MLP neurons of a small language model. Each row is named by its layer, matrix (gate and up: input weights; down: output weights) and neuron, and shows model dimensions 112-239. Each number is 500 + 50 x the weight over its row's rms, rounded and kept within 0 to 999. Numbers have three digits each. A neuron's up and down rows have the sign that makes its largest values positive.
After each neuron's rows, "fires before" lists the tokens most often just after its 100 highest values on Wikipedia text that the model never trained on; "fires on" lists the tokens most often at its 100 highest values on Wikipedia text that the model never trained on.

L8.gate747:518490514499534549548492487536505507451486490470493433533623414473487521451456530448503515543471495545505536556488486494541584542572493469547410564474451560449393556501467487543410464449424431441549488445499462559394536485491478441578589371442512616484439533491492480501501467572556486549533507543516538475453569506425609536474433594485553482421467488477492547553429442396491522480554
L8.up747:485346541456506596487445517531532513509587598494466473435577497507442496401397499477524452462594491652481493500548501488531401615600437631481442551506504465537475514479572419495535457475497645429459548410411456505424561476476472403474448407490477499493493489547546512474517511497566551492503578445452484489428503530498465465462488543485520542477458464453474430426478556455561557523499
L8.down747:434551436485590443448475419525444536507515589404541461507475483490492517554414449601490450424438482578489489533537551532495476531600500497533506533532509476444472439543586460509557474563470488525459562511438545522539552529408509469526485476445496538492466524598531494476462469523471529456546497566452483493432529428463535409546496509504417486608478483561527470476530521423510470499500
fires before: "\n", "-", " well", " a", "|"
fires on: "\n", " as", ":"

L4.gate812:492512550514434537510417520475486488543523432576429500471466418515479456429473483567522457519484495452451492593414453523425403451564538584522491556574512466561530529592493467524470448482518537490487532534490550468543492442519474469538420555471503446465497433476450428512453503559558499565544463557449507539508433532501575500546585454489427480512562593531458528470458503556422443537504
L4.up812:468422555536494497572496489524595472418564402553394445452543506466484462432550599512532513492501519560493511521489554459458432522539525533495488454566498372493517532506446444614520471474455537458433466585512521520534415559478578505586516465511429511511517475533464588477455481494442493490484491487493476520531469484448522479459544491464557457462557583560592579469507584506483500534530
L4.down812:535496534440423521487479587459470451488472562514526563437452437472412411495539451501521584608588502511527509465420503580441477492468476514544487482523578560496444594498547460547580518498551555489432473438450447452565438440511613521406453455499449445549464486524518465542452484481503463526475443489525456416545476512504457514540314540528432449591496512411609511482533413488513407473432
fires before: " |", " hold", "ure", "\n", ",", "s"
fires on: " Party", " Republican", " Candidate", " footballer", " Conservative", " architect"

L7.gate86:517459532579569560548518465490503627436417554509551464597521487508480491395518487499440549490516496558496603472454573484467495533497464551462517448561507501538547509497460568432443451488459566513555522397518554548499460516639483499474596495488457594563516534418434491541509457448500499480436506464518571500556572462532534526588557549460518463439429463523458481587490509437475532479592
L7.up86:562573539491504528501517516572596416429609479448497485438545560614453469419508411550481499502528470454444600490478502529467484460484571503539504574560569553503519472376531443535528520429482569429537558409482462556474480463466504563507440476528468575539551516471495552464524450540570573451459609432461465507604524529561523497481472445510462521517410514475589474634468499490554574442519
L7.down86:502506486557489485538434443601523534548516440456503582484538553562511415480518525525448546533504544547486493486481547577429540463470520428575489527475536500505596470467493542459539520501562459573476475469531571493560488500442472439556521440439462421500540537545568429503519453438432525478483410527571472487554488458486489489454549487479460479519467480486474418481529497463528617431524
fires before: "\n", " |"
fires on: "===", "==", "\n", "ov", " ==="

L5.gate65:556426523493548565497478533497387452435527564504454366493513479492572559499385435450476468536516460540435465556476502534501551452575529555455469470545484447406502526522439477487529576515467418343592519506462477585528518443494483518474471484438454498485523468519525594474502518457520556576486544514548496448456531564470468499515504503449540521475502457522477453532484455480449439603423
L5.up65:511449589464469508507446628530466373515570550496455456565471391486544535499513482541542458472554565604443380520480526495511462447529532499500511396534547429491553555603491403490510526416452481451491587501451477530522498482422379543562442425504444531557486505443536546469464500508501531560458611513508452445502530616512531492498490442507509476428490563528414596531461541516495408495506
L5.down65:567492467448548476532480503533451505508533402411465482524480551510622530549547524523464433469582453507584518528493475604514531565508373558591432493479536573554556542422536501503561500449534475480484510476457390507520506572415520466426468547406477457513442484493568530478531604404473527464452571471527482523479507573473463454494461416521439391554427537526525459504534473504511456460478
fires before: "\n", "-"
fires on: "\n"

L7.gate989:532490524486457625570504474464496543527578580525497524548367452512534437417611453459402582471513493488513531479493479483443587472415434428438509457436531487419503547584525494486513530511445550653484552539479579525502512450575472484527501487474467504499528591528475526486512473483537537512485460577515428565587476491504473629510539562432464433561398526418414439524491508475472455532544
L7.up989:486597523517594502397530496457418486472537486434478493474506548484485502509600482492479356523599450632503432437472609474500447429475486558486427430442530500387593502535520575558549439557517430438501458453475443504496564569456459492455481621464496488446444467630475515540571539501588475544460515558466519497441586595521499416449515459550459557503461491553472492460469571446490461489472
L7.down989:420518474422467443524547583506506374517450585474485476520594564444540538448473551466584415502584499511470661525492487514529522388515463490444541522572536419564501538458464520432489557480452478562513500432442609498482477567449506487582462421527450472542525464512445542431480522466522454468497439432585524498474546506427513570505508487473504498353554507399403470480530547526526465547482
fires before: "\n", " 3", " 1", " 0"
fires on: " |"

L12.gate132:563476541466457571489483484502530540524531533523538461544537510523479575518509518459464463432546442517423580560407440554513440383470500456517467556520593446470582599492566562443463530414458497463514574463446526511460419494550456412566478553405492532585507555413545519467480552545507392473552502467528469455488558497523462461508439515460510489613467500435387464486548396611526470510652
L12.up132:594562547582496564487451455533470530480541593507528481534511568592507484487450495576486458489550390471462642464507551511509485479454529468471501433430491332503546528401487570478466526434436543439524581533415548455525546496549508448486485564478477600597545536489542518469522624532524398529493491517496571489517544425526539480476446575477359426566546609426513472462558466602456437520550
L12.down132:463473401495396476531427477548534521451501520537496436545547524482557502516521603541483504411463528490495452469458430552634464538553433427472493481509516443588412526521523522419525527480376473482454569457456560465444497522504493469514510629462469536563456557518570519514443539430482513494531503480504524459484513372511564536465546534538503507506479506488473546498481537482265453448465
fires before: "\n", " ", " Ref", " Notes"
fires on: " |"

L9.gate260:533556495503468562417490434428535419605507565495393566553511508521544466464458536534482510471516550466473492544445483585444444474452521518418477483451487477508557443482568555495532492543497520500457490506463529431521436407551586520553541544557574462563465494432440436514453502534484441451382480512548496496522465406465447369538497526555570581505503462451447495573441479437476532473485
L9.up260:459524516518436523476583497382528435541549555437485480467514494457549534446505578469543418481536490530517453456496421517507507509483567505407457493486507471577469482524557511509587476508559525413431489476523516551525481361554525492562520505433595558588448564440502509575493546495452476512446412595512463452452443504427440481423441568566576480507543394524451497467470407393480566472537
L9.down260:496457528475449521423538527541435517474520482537543595580519467422418443522627465501442433459536549513488505564425461494463499464428551476436504516516517540501480492545463406450506391472549486478412590462464488415507574493555483468481508516502485464506563584505527472441427528558544460456470406515449432454526561485496454435430533501456446560495416580426544458519412484408483556571536
fires before: "|", "\n", "|---|---|---|---|---|---|", "|---|---|---|---|---|", "/", " |"
fires on: "\n", "/"

L5.gate201:531477525476557495469442534614546491446577580590513421572537503503527498501507425451486488474446407521472528558529541521505559467449487502547463406527513521470423502464564542531506485475624461522535515495485548453506581544445517457470480516442529499496487498453558541440515599597545474463439508540477561498513571533521517370444543445504522554518516458444481497472582360623468370472450
L5.up201:579459554531463519494545534481434602563497504596497467581527477467507544550459486481473456460472490621564543520526560522512514523361562532484535417451530460467461564485524483574568451477435416557494426506535524529551534479483505527457526525459565502488552447506524491471548608528486408472535605532476516454510519536441521450451496449493472505586508451503495462512508505572506395508427
L5.down201:477464471470458532499448554471533475528473494469463512495481630464507470537517549519506504411426442431527436511424492486486563490558539485585442541543552535537494485541519543477476515474375482515454477507516466507468456428590500467424459530456417446484486481588466493536524548525522583506591621374516495506498478463397480517533519493603486446487396481471482508540461560399380569434564
fires before: "\n", " The", " He", " In"
fires on: "."

L13.gate978:501518478484413528409564432422484577560483548463508478551524534543505487475556522471413506541551517480531520502520533545412524472539561461455497375434579488491516448486445425464407500513448500526563544534488426455447476546508422489481525542573529504445465416459505566402552536488422418446447529555553551533474473468587523583446470531407525504528428496542506408531510466485480502499564
L13.up978:479495511425501510578559347489430505460597534479538505490506595498499561476544543506503502448452468587479504464471526517502443550532522512526601515517468546558579515487528391560576559468493553457532494510475596533503499627433466463503501524480486464414555621524501522450456491532561474502497480488523462566545526537499487518466497632471499501454566539595441525360506573525504440509651
L13.down978:573486514508493436344513536462580514523541569386403481543468525517486548468525542436500448544551501562504510513533593541530486455479554495467401466542501412464562495449484437545544531454448438545450479481587538516422507470409511509393388525637432525442507572535470521493484513500512484466510575471489512473542534501493392511441502547535449530546396520431520482482522487439440419559596
fires before: " 0", " −", " 1", " 2", " 6"
fires on: " |", " ft"

L10.gate623:592534481535440468452554430468437533509587629453530474489543430491486439492545543503424474432516559521525569591518530484524417520503527502473583411537431468494475517506551491528486569467457483470549489524462474484644494477460512507546478490490423523437495537550533476475488404484559480449472641483468530496525503481594497563453545459504465545497449565474484369456566531530411508491500
L10.up623:492486464443512444519516475405549458429418527553490506527532553499450454446515513515452496493576522551508517553460545473574482508512484446483489413555593561506498428510482486539495573428453502386587419473515492422534475526398514558506454487499527502561478503490553554503468439509473474518482553502500366511544454453491533504446449510506514429418489556471534458477568608554502467446502
L10.down623:357513539527534549464437400478491497527442497521480533491433488543579561511510597499429591467513496512519582500560478598540498536514469470425528553507562430511420536546536529488560532486422522519483544411477498486505520424527465459472542435493501443573447520543505508509526556499600529522462418480501485552541507527507410462420497457501424570511538514413468576546550461520391523427429
fires before: "\n", " ", " Ref", " |"
fires on: " |", "===", " "

L8.gate967:489391546533461464476463471541589527395509526497493480472501469604430448544474568467525574492468562510558539540490513492463586526544481526475446521554454453541521541477470535509507507551550401367450499570442544465488503608522501468493420582541495454508544455477522581477477419452478515492483538547526525435509384548436486557504495403472557518438509464409472538421468518388470458478464
L8.up967:480505503463405485513532597468572391474440483557456437457410498436496493414459538424468527437464399508436426527501501566570584480491547426588411441611478509498472560520392474421437425486496506538472494551464449520527509525599450440426460522462602494490447507485518469605500464424538633536553500488525538570490555490470453562487569484499568515438568488505377479424493398490532539467526
L8.down967:496391470539485389530598524526496467589492546474531600614507559442485537507448468489549476537424518421506498527460460450501470558545409449438468458397539576518497502469556478466448481606550519331518532413441566574478467597441472461533468497564451510539481506500420533504424549525567487575409531460556528517543503537538576457558487497424401608563399525400491529613461469537509543440449
fires before: "|", ".", "|---|---|---|---|---|"
fires on: "\n", " Ref", "r", " con"

L12.gate632:469461510516496545436524592460445521581574400434425539508518437538501549522582418504521507548552555469507496571553385512455496446481506498472541468477561529407495513491471407456499408462464500466597506492537522475412483477396494501528470506468479496551580476493464481519464562481516451448496617465540347549569447521491557536491493510504499474507632482569414484588510539528473555449585
L12.up632:554473534613492472469523495416468482451577436444513500477473602519460476610472518471456510510562576483533455473506519465455539423499537487432509537545474624534615615482508526537580417403377529536547427524481474513425514502454437525497544519495566479455448421451474470386425529488470465493544602497431409470515500549540537538409434629494485373529484480543554513577570451499467471486567
L12.down632:466469461544543448474570493522456463489596425480520516572530470483473517528521403569460530452617475508521423410549564461522454451418469439516498518517497469524598522520449451578492476491511465552594441520498476498475576530531470504525457484465560440447434490508421433560500478551552458505529574580551431525532523502487541587495524534443595426482508441554530420481582505422586408575553
fires before: " 0", " 2", " −", " 3", " 1"
fires on: " |", ":"

L5.gate256:570508497473563460531511498514529433487555524485495458526540445542458428586469498490489482501511571560522532466475534491455431460429484541532606465424534481492556544503624391464506431603475499495503521549463544564483471383423504477552642532484539515423469460509409487490467482464620407488445482642435470572617542500508548618441556481515514449480488547533445465428546477466537408558559
L5.up256:514500487482525459550537499570467460434568411452500536500520459531483525541459456445462474504485554600456461490528518494458385495492438486470560399421514463504554456521507357518468476515516481525535508506469561546493504410435419538542587491493505531357497460477423490508502457433573468442514553536455496545597465385572586551435613492500524474465536518514514494526588519514491428552582
L5.down256:510464481545512458511512502496490550551570509505543542532506516449516456571395511542505455546535500500588506599487598529528525457490415498505530471530524435526560464456588550543583499522459435500511496498476489542441411436584404480596497414511470462522535412516466506492438504486482384496500462559515531545507499542512399605425550478484555466518503523523463425462485445518460490545538
fires before: "\n", " ", " Christ"
fires on: " |"